config.toml
n_head = 10
d_mlp = 1280
norm_place = "pre"
attn_scale = 0.186
init = "normal"
init_std_o = 0.0197
init_std_up = 0.0197
init_std_down = 0.0
optimizer = "muon_variant"
lr = 0.0132
lr_head = 0.0111
schedule = "wsd"
batch_tokens = 131072
seq_len = 1024
MLP neurons of a small language model. Each row is named by its layer, matrix (down: output weights) and neuron, and shows model dimensions 208-271. Each number is 128 + 32 x the weight over its row's rms, rounded and kept within 0 to 255.
A block is one neuron, or neurons of one layer that tend to fire together. After each block is what it responds to, as a language model described it from the Wikipedia text at the highest values.

L2.down640 [143 171 111 150 140 118 123 183  87 158 159 142 140 104  97 119 102 199 102 121 112 102 154  74 189 160 126 185 138 136 119  99 102 143 106 187  82 114 148 142 107 145 137 166 108 136  96 158 109 145 142 125 162 141 106 156 155 150 151 129 129 132 123 148]
Responds to: Fixed-phrase completions. Tokens completing or joining a set phrase or compound: "all time", "years of age", "airspeed", and spaces before "water skiing" or "hard rock".

L7.down36 [102 145 132  99 167 119 143 121 128 116 121 129 122  95 103  76 114 161 142  98  99 122 115 172 159 139 107 105 137 140 102 132 103 111 150 115 151 171 126 120 147 149 136  82 118 159 139 143 158 107  45 107 146 163 106 133  83 101 126  97  96 163 166 190]
L7.down336 [128 144 150 125 117 149 191 110 121 140 109 143 167  87 151 161 101 133 179 116 121 138 170 179 145 157 129 165 117 123 106 173 136  96 127 147 119  78 118 172 116  70 141  67 109 163 125  96 138 141 112 107 142 148 127 106 132 173 124  79  92 174 146 124]
L7.down715 [145 136 101 157 133 156 127 109  76 136 115 146  99 185 147  74 125 111 132 131  58 130 128 109 142 124 108 221 155 139 121 124 120 168 121 125 172 126 140 142 148 200 125 101 163 146 150 175 147 103 104 101 126 129 123 139 132 115 109 127  96 132 166 144]
L7.down951 [156 154 120 118  96 121 155 118 146 104 136  79 127 143  69 134 151  98 114  89 113 162 145 214 127 145  90 148 175 145 119 125 132 143 155 146 107 139 136 162 105 109 180 132  65 121  89 176 125 188 100 148 150 213 121  71 128 143  88 108 153 148  99 134]
Responds to: Word-start boundary tokens. Standalone spaces, opening quotes, hyphens and dashes that begin the next word, as in said, "We..., the son, ex-boyfriend.

L5.down2 [128 141 144  98 103 139 142 179 127 172 143 164  88 159 149 205 112 142  87 128 105 109  91  75 165 109 157 152 128 128 102 157  89 199 129 124  96  94 109 168 141 115 105 124 132 113 125 160 160  58  82 179 134 204 104 160 117 190 122  94 133 156 102 150]
L5.down74 [146 130 137  85 119 194 177 144 128 105 127  96 132 143  84 128 132 157 142 138 125 143 116 128 102 163 137 162 141  98  96 167 116 146 108 125 102  74 110 182 117 110 146 132  86  54  59 212 133 139 100 112 151 134 135  92 119 168 141 123  74 116 108 170]
L5.down380 [148 146 157 147 123 135 180 196 121 128  82 163 134 155 168 131  88 133 161 198 125 151  68 149  73 129 178 129 147  99 176 184 114 152 114  88 158 132 128 155 110 130 120 111 127 131  87 130 110 173 174 202 129  79 155 109 124 135  73 123 122  75 168 125]
L5.down409 [ 92 136 164 200 141 108 124 105 137 121 186 129 116 136 138  90 129 220 139 114 102 103 133 119 145  97 103 146 146 134 139 128 121 138  89 154 137  74 134 192 145 143 114 159 142 157 184 140 152 115  79  95 190 143  90 153  63 136  66 145 154  96  99  93]
L5.down414 [114 165 116  94  77 154 159 132 114 162 133 124  78 134 110 138 180 178  83  97 133 126 145  98 216 168 121 141  85 119 222 126 115 157 118  53 105 115 131 133 156 128 103 111 105  88  50 141 104 110 126 168 125 164 160  60 113 116  72 183 172 146 133 146]
L5.down444 [158 116 136 107 176 129 151 170 147 129 119 121 140 146 126 121 114 119 105 159 134 186 187 139 152  82 124 123  74 181 126 121 100 123  91 166  90  71  64 173 125 113  53 121 171 205 130 115  99 104 188 125  87 115 141 157 100 104 136 141 209 117 142  54]
L5.down549 [125 193 101 110 161 148 132  99 144 115 142 148  86  68 128 126 101 136  66 120 141 124 112 147 170 117 104 154 137  91  76 162 131 106 140 146 129 117 130 114 114 115 116 104 138 127 128 120 192  82 101 103  91 115 122 117 151  97  97 114 141  75 132 174]
L5.down593 [ 84 182 108 146 101  78 123 112 149 141 139  88 191 152 112 119 122 153  67 110 108 176  91 115 127  80  93 160 131 140 163  64 113 130 135 106 131 166 115 119  86 170 148 149 112 116 188 159  82 139  76 136 115  94 137 166 153 142 160 107  91 202 133 114]
L5.down663 [135 109  90 134 167 121 110  87 173 142  86 104 130 120 116 163 107 134  94  86 154 171 118  97 105 149 195 140  71 113 146 105  58 136  86 140 178  96  71  96 167 169 109 137  92 113 134 140 118 154  99 151 135  66 118 133 122 100 114 131  96 190 118 114]
L5.down694 [114 104 130 123  84 154 154  84 130 147 142  81  70  93 152 102  82 142  92 135 111 160 142  90  79 140 105 111 144 138 138 156 158 176 165  76  78 101 148 127 168 145 167 108  71  91 138 120 182  61 100 158 141 177 103  88 120 132  94 115 174 119 113 105]
L5.down703 [154  88  99 106 109  96  87  72 124 137 150 136 122 112 145  95 120 118  44  88 146 110 142 134 158 122 152 170 145 148 110 123 170  83 132 151  85 152 130  93 113 114 102 127 103 164 120 150 159 176 108 156 128 136 164 205 156 117 164 175 115  99 105 146]
L5.down850 [117 145 129 169 188 165 159 143 103  98 174 152 110 130 137 166  84 146 104 172  81  95  98 143 119 133  78 116  95 183 171 179 109  92 124 156 135 141 122 114 137 101 161 169 112 123  95 102 126 155 150 164  97  83 147 162 122 158 124 143 124 173 179 132]
L5.down853 [163 116 107 125 149  95 109 126 101  88  82 116 191 113 105 156 103 118  50 111 112 157 113 129 100  92 143 154 151 135  94 112 106  56 171 125  84 121 153 139  53 202  95 138 166 139  78 113 108 100  93 110 164 133 130 113 148 143 139 208 137 134 131 161]
L5.down1066 [ 96 154 110  59  89 153 110 100 104  85  62 150  94  82 138 172 147 120 148 122 111 122 118 127 107 107 179 140 141 169 129 132 112  96 105 127 110 170  92 171  84 103 166  96 122 105 120  97  87 146 109 134 133 132  89 131  84 112 166 121 199 148 107 103]
L5.down1152 [195 147 171 138 134  81 157 143 129 151 132 140 131 114 114 112 126 145 129  67 150 178 167  90 186 155  86 124 129 141  93 179  67 113 156 156 174 131  94 181 120 110 143 154  90  87 130 137  96 106 137 138 151 187 118  51 118  92 126 113 130 154 118 111]
L5.down1224 [153 179 101 104 156  88  83 116 131 117 137 104 159 115 119 107 168  97 134 143 142 136 115 152 142 199 151  93 144 167 146 101 105  72 159 100  91 102 186  78  82 108 113 156  91 155 172 142  90 129 152 145  92 124 117 105 114 148 147  89 101 150 127 177]
Responds to: Noun slot after article. Fires on the token that opens the noun phrase after "a" or a number, e.g. the hyphen in "a 50-year", or the space in "a ruling".

L5.down6 [ 95 148 154 137 170 137 130  60 161 103 138  96 194 196  88 126 143 139 159 112 145  81 105 148 116  77  64 204  91  80 152 150 157 141 123 115 152 179 102 154 113 152 171  81  81 127 131 110 153  85 144 130  20 174 130 126 142 113 137 130  87 140 120 138]
L5.down9 [158  80 129 116 102 171  94 188  97 127 166  92 136  67 131 129 120 125 115 108  71  74  82 123  65 103 151 164 166 108 140 169 111 178 159 107 198 144 100 136 144 155 142 101 126 160 143 114 187 144 135 142 131 102 159 171 153 123 156 123 144 127  66  97]
L5.down16 [114 124 165 141 132 176  96 135 177  81 158 190 121 102 131 141  90  70 126 120 141 184 142 192 109  94 146 149 191 170  83 153 164  89 123 115 134 176 129 121 169 143 140 164  97 150  93  96 124 188  92 206 163 143 175 145  96 100 125 141  87  84 128 158]
L5.down47 [152 118  78 169 129  85  88 108 127 162 142 131  75 110  69  47 165 151 151 114 118  64 158 164 109 178 137 112 113 156  53 155 110 128 157 103 135 149 127 159  92 135 163 182 140 145 121 145 123  99 144 116 134 117  99 163  95 104 154 149 163 134  91 119]
L5.down112 [ 34 122 178 115 146 110 101 214 118  63 214  67 137 173 105 130 126  41 197 146 166  86 181 121 113 138  86 135 156 136 189 100 138 167 108 124 171 115 113 110 132  97 145 130 147 144  96 119 129 110 166 192 152 131 128 121 121  73 109 116  87  52 132 123]
L5.down141 [147 126 147 161 164 136  91 159 162 149 148 122  84 150 127 129  75  83 118 142 180 134  71 132 132 147 104 135  95 133 117 128  73  91 118 122 154 108 124 131 112 115 131 122 132  82  53 129 144 172  92  93 171 141 209 152 143 156 106  57 109 120  84 118]
L5.down231 [108  85  99 144 146 107 157 100 187 146 108 131 114 175 145 123 182 153 101 134 102 104  71 112 117  78 153 124 163 145 167 142 152 141 117  76 114  74 151 196 111 132 128 182 192 132 176 198  91 116 103 106  86 156 120 156 127 115 180 134 161 158  98  50]
L5.down279 [154 176 211 112  96 120 137 100 136 175 176 163 136 146 132 110 106  99  90 145 131 138  93 112 123  82 153 156 130 133 139  71 120  86 151  86 128 138 175 147  55 148  86 163 121 142 114 156 194 131 176 141 141  95 122 170 156  97 148 153 162 176 113 138]
L5.down431 [121 131 114 125  89  67 101 116 143 103 106 140 173  80 175 162 185  99 144 134 113  89 104 165 131 181 129 136 107  84 109 110  83 185  99  97  82 163 178 109  91 118 178  77 129 154 158 126 130 184 131 111  93 147 115 119 171 163  93 109 119 136 157 190]
L5.down454 [109 161  79  90 142 119 144 164 101 127 135 127 145 118 128 139 104 149 140 132 141 153  61 164 108 106 150  93 142 146 178  97  94 127 209 136 114 141  87 138 200  90 185  79 134  91  81 147 129 107 151 123  58 118 126 144 133 140 116 118  92 195 171 142]
L5.down628 [200 133  80 121  93 120 173 132 178 151 161 176 137 130 124 191 121 107  83 120  66 113 112 112 117 103 119 143 135  99 141 149 150 147  96 165 182 164 128 107 142 120 155 153  92 108  96 125 175 128  84 124 125  88 163  74 106 118 142 157 140 153 144 179]
L5.down681 [130 142 117 105 138 156 110 123 111  80 170 103 158 103 171  96 118 127  41 131 111 133 140 155 143 121 140  77 106 135 101  88 151 187 168 135 165  64  77  77 166  90 119 111 135 126 133  66  49 122 109 172 156  96 135 136 104 120 140 135 198 135 116 127]
L5.down807 [183 109 118 114 142 182 101  94  77 150 133 132 118  83 186 134 118 115  93 195 157 120  33 135  66 125 151 150 148 172 132 110 118 113 131  81 104 149  91 164 143 163 131  86 213  51  74 119 121 116 147 130 160 172  66 136  86 126 139  97 123 139  92 104]
L5.down896 [134 103 114 218 124  98 134 129 118 132 143 138 144  91  84 115 120 111 134 162 118 121 103  48 112 129 133 191 146 115 165  99 133 179 201 154 127 107 151 148 113 143 191 128  77 109 100 123 160 105 101  73 111 139  77 138  86 170 166 109  91 140 108 145]
L5.down1000 [145 141  93 106 114 134 104 133 156 146 103 154 105 126  86 136 173 156 121 134 111 139  80 129 214  64 131 150 116 115  83 133 144  75 104  77 166 133 132 108 126 150 192 142 139 108  86 138 172 120 123 115 135 164 185 152 102 197 101 163  63 144 100 184]
L5.down1275 [174 205 158 138 138 139 123 180  88 137 152 155 118 162 125 178 138 172 140 101 170 123 101  78 134 145  73  76 233  97 110 117 159  69 133 137 185 175 112 142 143 126 136  97 120 136  98 159 162 103  98 158  95 128 157 121 145 146 149 123  84 113 149 142]
Responds to: Prepositions after nouns. Prepositions, mainly for and of, also to, on, about, that follow a noun or adjective and start its complement: need for, emphasis on, damage to.

L2.down339 [116  59 169  96 134 130 124 127 126 150 118  87 138  74 108 129 111 109 185 166 103 178 109  90 102 164 133 167 129 114 152 176 186 164 122 155 125  99  79  99 107 164 141 143 226 115 110 123 118 120 151 141  93 161 114 119 165  73 105 144 160 117  71  95]
Responds to: Prepositions after predicates. Prepositions that start a complement right after a verb or noun phrase in narrative prose, mostly for, plus in, on, until.

L7.down8 [112 157 140 136 116 120 137  83 128 119 137 114 149 151  46 103  88 208 132 152  97 106 129 118 118 131  89 155 110 147  89  88 109  56 176 101 161 131 164 115  55 120 160 140 159 160  58 164 169  88 193 183 137 189  54 190 156 172 139 161 107 150 181 200]
L7.down64 [142 102 106 135 159 160 105 142 157 153 127 111 160 140  94 127  78  96  98 125 145 104  81 116 131 101  96  93 144 185 117 126 147 111 147  65 129 128 163 144 176  64  99  99 136  91 132  55 166  99 104 141 167  71 111 152 133 112 131 137 121 173 132 127]
L7.down139 [ 96 184  70 117 110 109  51 134  96 130 172 151 183  91  81 134 139 161 142 161 166 125 102  69 158 185 105 129 137 142 103  81 125  96 169 119  64 128  70 138 107 122 121 162  59 134  64 117  83 121 144 104 108 140 201  92  50 146 153  77 107 163  91 170]
L7.down159 [155 119 117  65 133 140  89 132 119 136 112 151 156 126 107 131  50 187 111 131  94  79 148 151 114 141 125 134  97 147 148 136  78 151 173 130 147 173 160 109 126 165 147 105 151  95 162 119 202 149 180 108 145 136 113 105  84 178 145  99 124 137  60 134]
Responds to: Verb/relation before object. The last piece of a transitive verb or relational preposition that expects a following object, such as caus|ing, enable|s, due to, accompanied by.